From a checkpoint of a small transformer trained on Wikipedia: LayerNorm before each block, no position embeddings.
MLP neurons of a small language model. Each row is named by its layer, matrix (up: input weights) and neuron, and shows model dimensions 0-159. Each number is 128 + 32 x the weight over its row's rms, rounded and kept within 0 to 255. Numbers have three digits each.
After each neuron's rows, "fires on" lists the tokens most often at its 100 highest values on Wikipedia text that the model never trained on.

L5.up450:105112138092115085154096129138093162074142120144118117118110124063164135104108116125163179125107063079113080158135088151143140077155117087130162120122110205161095132186148100062104155132108108171083080161194106200071093162122090129109087117135075125157197132148156100127119102123159158079122139137112180095159125103141118150131153186071161101152146145134116119175145156115159081139053088165150078123158126134158075134113184085111174172143083106104133141112085101120113178145152142
fires on: " |", ":", " C", ";", "ol"

L11.up468:179180152118132171097129103041176183113124116148140136063077130078099098111112140134107112161079150132180062139130143112136133150107128166154108162128136095133121127174091124099127139149097070140142142117160144146087130108114139176151150145123137182135097119142077104027098175092146063164141067185131195116105143107075164092172094117124137191139134148179123173072150142130180105106142113157041144094180129169132108133082137096139110169119114137126148150129125086162116148136134167
fires on: "==", "===", " ==", "-", " ===", " "

L8.up96:115147098099117134134151112109130094131122135132141143157115119101092128121157079133172107108164166179162110102145120134148096176125129159165132089081118082141133108226120125151141114107113132131121163148130102114125127151110099085113166152108165115137150067129139089176116095154159102155161113085116138143173139095129107036135092092186236114149149106120147103123087070121123147223096137150122182164082129069045162127144143112136122105152127157073063156130114146215105089070135149
fires on: "u", "v", "d", " prom", "en", "p"

L12.up246:122152098150200168133114152159104106093110131126135128083195091123117131138110115149139121183165173152065140141141150144096147172118132096128109187147166151141103178129084146116069043104092120132132122076115147108153103117152083197179111131080193120109155161109077093084146046183120128155111179094094128152128153153137161131168121156077111096122076095168126089137148143086095101085127175115099104076152132109154219124095082151143132105128163159151139122090072109118130137141177125
fires on: " G", "h", "at", "S", "ur"

L6.up428:149112156111090171122113063189190160141176156115135156093100144177087091112109130113170157129070091163096121156221104133154125156126159119157110158123178106136099117133161140135175131106146193098114122124121110126134115170145086214086112097162113140153131071091097138151105064162157150134142093037161116130109121137108145165114128172101184120156092147150117141138088155134173119073139121144128113136152111133073210107114148137158065090089100191114161125161176178127124135146109094
fires on: ".", "a", "an", "aw", "'", "au"

L9.up473:173134165166129092123156139194115137097144077086153137152099118059114170115157118127116109137089098150094114142106134150137134094173158130116130082104140069132178098100069147100168088127171110127098137110066121146135178113169097104148111154110182179106152160129116114125133139189183061162110119076114145151162160150176098158129101154114107193097134128078132203103122136097161091176109206156154178181134061110064092098101148126108079148136117121118151077144161098159147105095102162
fires on: " b", " D", " B", " t", " d"

L6.up323:196186119156094115152084133137131073124175114129031130190119106088067094118135142169141121084127119070164106074131176099133147112135127174155113142116065134101109111115155140148121135126152144189104109118165119105127113130157101083104060100110094134139124175133180090113171090182153170129188196122141120087161125136171084134156122127092134127175108183101120101158104124151165122138145096142158122138107185052115118086162143067066151122123101173127154120148137136086095109075150180
fires on: "qu", "c", "eb", "anc", "ent"

L10.up137:097159111166094099148146086137122142102152143116091147158176162102110113140172114070123127147118138117112139132117172136097196061158138099127137123073148100152155144099111160185161132148096088169133162146145140157093126209116103113167095130130091122128076132101124149175118177172120129187123088128109152145097058119091065083128150149106135095159125029122142121146111123167170131173080113134153107172092191197105178108099110166133187115080117171145158121134125112069076148150076081
fires on: " as", " As", " [", "As", "[", "ause"

L6.up270:165053165153109148106138117148113161163111077123063132157164101200123170110108109125080155105127136115151156130112107077114140149153181127093113104042097092121121124199097169144125115106075173155147147128122150126136153098092119103118126181093174072142078160128103114148106117107184124140114138133134125135158179141154023152093104072152183128135117155183139124129104121118094122150153120124154037117148134098101160074146149167189173097177148150121065162099103142129100170107115157
fires on: "ing", "and", "ond", "j", "id", "ism"

L8.up282:150167084105168060096122151122131081139103122131152110136136098127114123139120110175062152124137090152149154068103093125139177116158142112183106135108141143122145195115093117168101095097085136175097163116119108143195077093091205108126099097129058126179111143141119125177107149141132100115127195166084056146202081104128045163137091134094119119131129113160150151140089175139120096116103124143147115147087093112165119128095154167158111150105110127190128200203145109177121124115169090
fires on: " m", "m", "ap", "s", "ist", "n"

L3.up136:079148102147160164111108113119162046152150098163122122079137140152142120162107128112113101132088079160155176202100136121128138137084170171094136146075132156153108127136097100167141093113141189141119109084121111064094088118148098071111116138147128197093128138130128154164147126129095159129141099090197115083137139138196213076154212119163131154121143098140206128134121076069117082148156170154104147071144089130150145104081084111118135142150140101133148115088089193143084113126136093
fires on: "ly", " At", " is", "ently", " be", "ever"

L3.up223:096136182159080142128167094090178147153133108092151158124159126113131138106119141133193163139192171074172111048076146165090146121141118095181121123083117176103112084133105099107128157067102163089148127106186089124105138130139103177111070163101128082113189093105113071101085131159176144122115070135145100144132127139100091089136148102093128185040089125114126155134134163128144103148167152107123132084082159129100137104136172144133131160164154119206125110124162181097152192136090159
fires on: "il", " born", "u", "id"

L4.up301:099136144113195151066095175116137102148076134168083132127142108084169121155143163133037075155126146085108147129094175122134131119133107143134090131125068154100155101128107133128098108113196149152130155122126099121132149112117137118182094104133100171105070144160129154131144102122109139070172023175210179065138056138145182110180125152126178112113137145148116116163118104113182129126137188085141157107153131155110106133158134134125078165158107084063164082100126188130113143132160107
fires on: "ently", "ately", "ost", "ly", "hest", " than"

L11.up106:132109135200140078144152159138178076100168167161125118086155088142098163092160095140140110197086140133087143160132159101109144077141154139110099090103146111113147101148120091120063147145137108126038110148158116133092072141134132114130157111156146137076100132168113079111156083185190134116121132089081160115127117129140081142144158189071129161120149153148162093172081111122167153094095169117091118060193119179178057141106117045104151168122134159117137148133093090147117151119168143
fires on: " C", " F", " ent", " f", " |"

L12.up128:101147161155115166142107134221132120135133143136103172140119105118103101097096145153125134118113151145189106129134104147169159147146082159139201153142115165114151098110139086145140139190138108092170119118130137133041127111097073094047140113080086052116165142144103111148138133116164118156110161114204150094144174119153120100092062121141164096106103137123116097079126137119158183106104177119086118079138171159117121100158133132109080139188059057106105176159212132164132100119122164
fires on: " v", " V", " W", " gu", " II"

L10.up434:132105130147131105143055122139132101125151144127081103105080186130182153132064144100131128160143135085131101092146117063144093128117182056075125175186145165144132109134157134140126149085196082120063132116128157104156085153161088093144115054166131145118185152166149057161122145127090127192142177106127159153161159106127117091144128172113118137122121113149205093154166095099083084111094125128075113092132145107135146071161143098131093188119118131092127152179145186080103140136117179
fires on: " Mar", "9", "M", "m", "Pro", " M"

L10.up283:126071175206183145154106119076131113159149143149146135124156159069181140132143130133125146082078152153126129133052100082168178181150099143080135116141100156128166144190104083098177150128136099153029136138179169156071151114167093096114134107190118073086119090088091146117159126100083130087078143137174065101107128129140128106161104167101109129184090107178147122151119147139133145190154138125096127115111106147108159109083170127121139095102135125135176186146096138144123070098138133
fires on: " ch", "ch", " was", " been"

L11.up152:180188200126126111143041130097147078162153165102148088130139147104129098084167135163159104135098174163155127077122142075150124158121091163184121093100144136191123113180091099125122152137141111149101192105154150159110110162107075144126111081135141122118047137141125127145145171171119100118104125078097095146176086095085164135162114149188098134154164122119141152080134164114158140118172129093119124121157100102099070060089105091189149144107102081116124060091156079156113120085161153
fires on: " ", "\"", " \"", " |", " as", "-"

L5.up101:158135140126139092149119107160143154116126185128195137154084140094116153180146099111111074173156079099098178163105191116132115097118186123167160145109068100149141111166112101107149191144058096144138102097178152117194132073115093096164163113126141120133132149142113103097137107109128154109104144126082119176094131126137164075102125132173118131119141200112121104189134103106163146082071174163135141063119148130175101064109103064121139125069074102128134123099086131052114203106113132
fires on: " col", "os", "it", "p", "let", "osed"

L5.up265:178182109120145135172136110140115159150112197064155135163149103142097156107103129166073124176159087072120138132158098162182178071157198120140125137092051153164130109126113086144079106090103104181148088080179162127122113104167169199162101139126096099080113156151124078106147147129118137139098092104050191102106096139159138139088093103138102178160170121077113133202103124125122150103128092159113136096099123131121150106059131108163135162153123129137105152145130147169158190127154123
fires on: "it", "p", "ess", "are"

L4.up497:116121077196096124128121129117087121116113148097161107027110127052074099098120096148138142152154103110152133107121058136160116141180140063154122109094126211140123151141089143108133159115122186115128133175158126109111136111104152133082111109094171169131175117150121056183060124132134094208129113121129123091125132170188151157128184050113135096186106170134059112118114106143206081065125138128151140132152122112132138152148125135159156136115100147139154164167142093134183149123119127
fires on: "adu", "ro", "r", "ad", "id", "h"

L11.up183:084151108114130136132155080158136118095131148147124170081137141128148144091148075072097144124116142111150132112142114141110114119089174116135166183140070141079107132132171133139112086166114118103163100148158088098148190222050166188113140115121123133143126119116173144130135086178178155114114178162086118114122088140095106149114100150048124097110156177187165128139080133136086110170114151111137119117055151162162103038060152111182137147129091147103101108105108147156123189198118087
fires on: "S", " S", " s", "art", "s"

L5.up5:108118101132159142158159120084153184103085219090150149117113100125158071099129225139166094203132122110161122151125153115083132114163154157181127134158104160133125131111125118070152151105121093143088118157148114119116114102133077186143148119094079150072110055165117069107185125119093106131113099173192163146151124153124161120110101148159107133101143090133069088113167128108117167138122202122143182134104089125119084084152158106102113119113113111076148094099133128145023111116086152
fires on: " ==", "==", " ===", " well"

L8.up55:108112145131180108159138079106122178133149117159120186163074097136105116166096129136147167161098115091163149122167087111124120144124090113138145149160086177138138102118063094141174073177102105117111134159151129132131051100153177087134147133171159087076111117179121119128179102101127130132114104120105118187158129063095076123149104155123077149163060129125148072185116148116194116148138162193192141119094108111120126091080148121139084159064108178158120171111062187153137151102094093
fires on: " Ch", " ch", " comp", "p", "ch"

L3.up267:092114102119081110088156033139100125078172168172143158130140154080170135128184122134104130170124112149123107113116142091112083133149132155089145136116122096114162140151117164091183087130108097127151105141173089107105159187131087120161153089152141174165082136083045138202116118154184142129125147139143194097146112064118117076126145148114152147117137140089137117127104109189125175177122136122121114175095120138172122165080116121180148110140166163135147062054107099070086193163114092
fires on: "av", " out", "s", " end", " as", " s"

L6.up488:144109116152145106066080155123094122117142146116186187090083159115099167137114165110149160130149072161127162116090162074129177114150087117156142158052091131178101172101110114115076150102160188113124135124193109173145132097088178122101095112131135115143124127188134118096139122149096187143174203147156103126157124115156152109107118110120180141138137121136088130145111067157125092196208105191068108124078090122054124116140139140145068126101156134120179129180104136146091129112103080
fires on: "M", "m", " m", " W", "B", "W"

L9.up97:121093144086142177148100154125132110136138150075091113159121159068095013076117086098154151144111183118140141148135138148094106211116166078141145158106079104139170114095138079124099167119092157102105131181155158100094128157190126118154167125140154087110084172120104158130091149168142126139179128151124142070096076123120138152145126133123147141109112109182120160131133176098141163083069062108153107146123143166060138150186181159082166090168152108137187117094125127173119091114142093
fires on: " and", "'", "c", "em", "el"

L4.up159:115135155106127162124119091141115119167116074162162153160111203121193085228102139115131136083116089130136186169112135183090185109129164068165099087127148112150065117130111162109131087131080160152150115124120150112143085160155126139112155098111086125074148125123095090181097125183123119145119192164089178109126173151114145166135146075145080149125135179186143117140118112158056091160182100161111085143151135099136082135112129074089150164130134110049138160100097108126080113103145132
fires on: " |", " help", "vent", "|---|---|---|", "ie"

L4.up406:146132120128110162106138154111218093176148133098115079078122189092147109144117135106065145140137040136108116133119104100131162156139148196127136152148158125143101101156114162149116125109136089106111104149117097122116140098156116121136125131184158147072109163121123100173134087149144091128113102077145134203122113186073030177133038179107119092150182138150131099107077107147179110132102157181073129110149068124129157146084142135198143169139157185122109083182123152117138127133130154
fires on: " |", "ia", "a", ";", "ro", "an"

L4.up242:118104115170163159147115077135111098095114138099134136192055108111128095130140091124091207117141105065109078128138130106119139131129067156147072098106069171097110145088110149148119127143089176166109033150150088128098116121172143108109082129102082132136150165110135071152132156129186166175137187182117121137151160166157147152136154149075115159198114134114170073145057172135139168108117124140107152151187141098130090100160120069132181090151066131135112127155082117103108159137154118
fires on: "ic", "eb", "ell", "ley", "ent", "ference"

L4.up511:166067139161086111140156091144106114098145175116165149146084167128077161106108110089140139121073077171111132104160130139120110099124089114102126121113110122228115116147102181138081141151190087108069170115156110132143102122116098097146187112074164094215081112082116130148118115165073126148208108093155110150146155160091145084212141106140153136163165147153108159121124120102136094126091159130060166103113100160183086131145151137111134110150125118161126157147124175086151103130175194
fires on: "art", "os", "ark", " River", "roll"

L6.up499:178177133139135180140163196114135133123169119112116099078126118106104054128074102150093110168146090127072156142149074153159060179063084141111150163115084170196116145081131114077132084112103145102108146103159193156156073094102138154115175114139187085111197118115163088135145116160135091183027156153116161139144099094121126159110130158104142130070158129148181122146127114125110139131150157172132099127148130087128147095140176160096089097124073106092127159115125162145170140135127126
fires on: "ap", "at", " O", "ur", "ec", " Sec"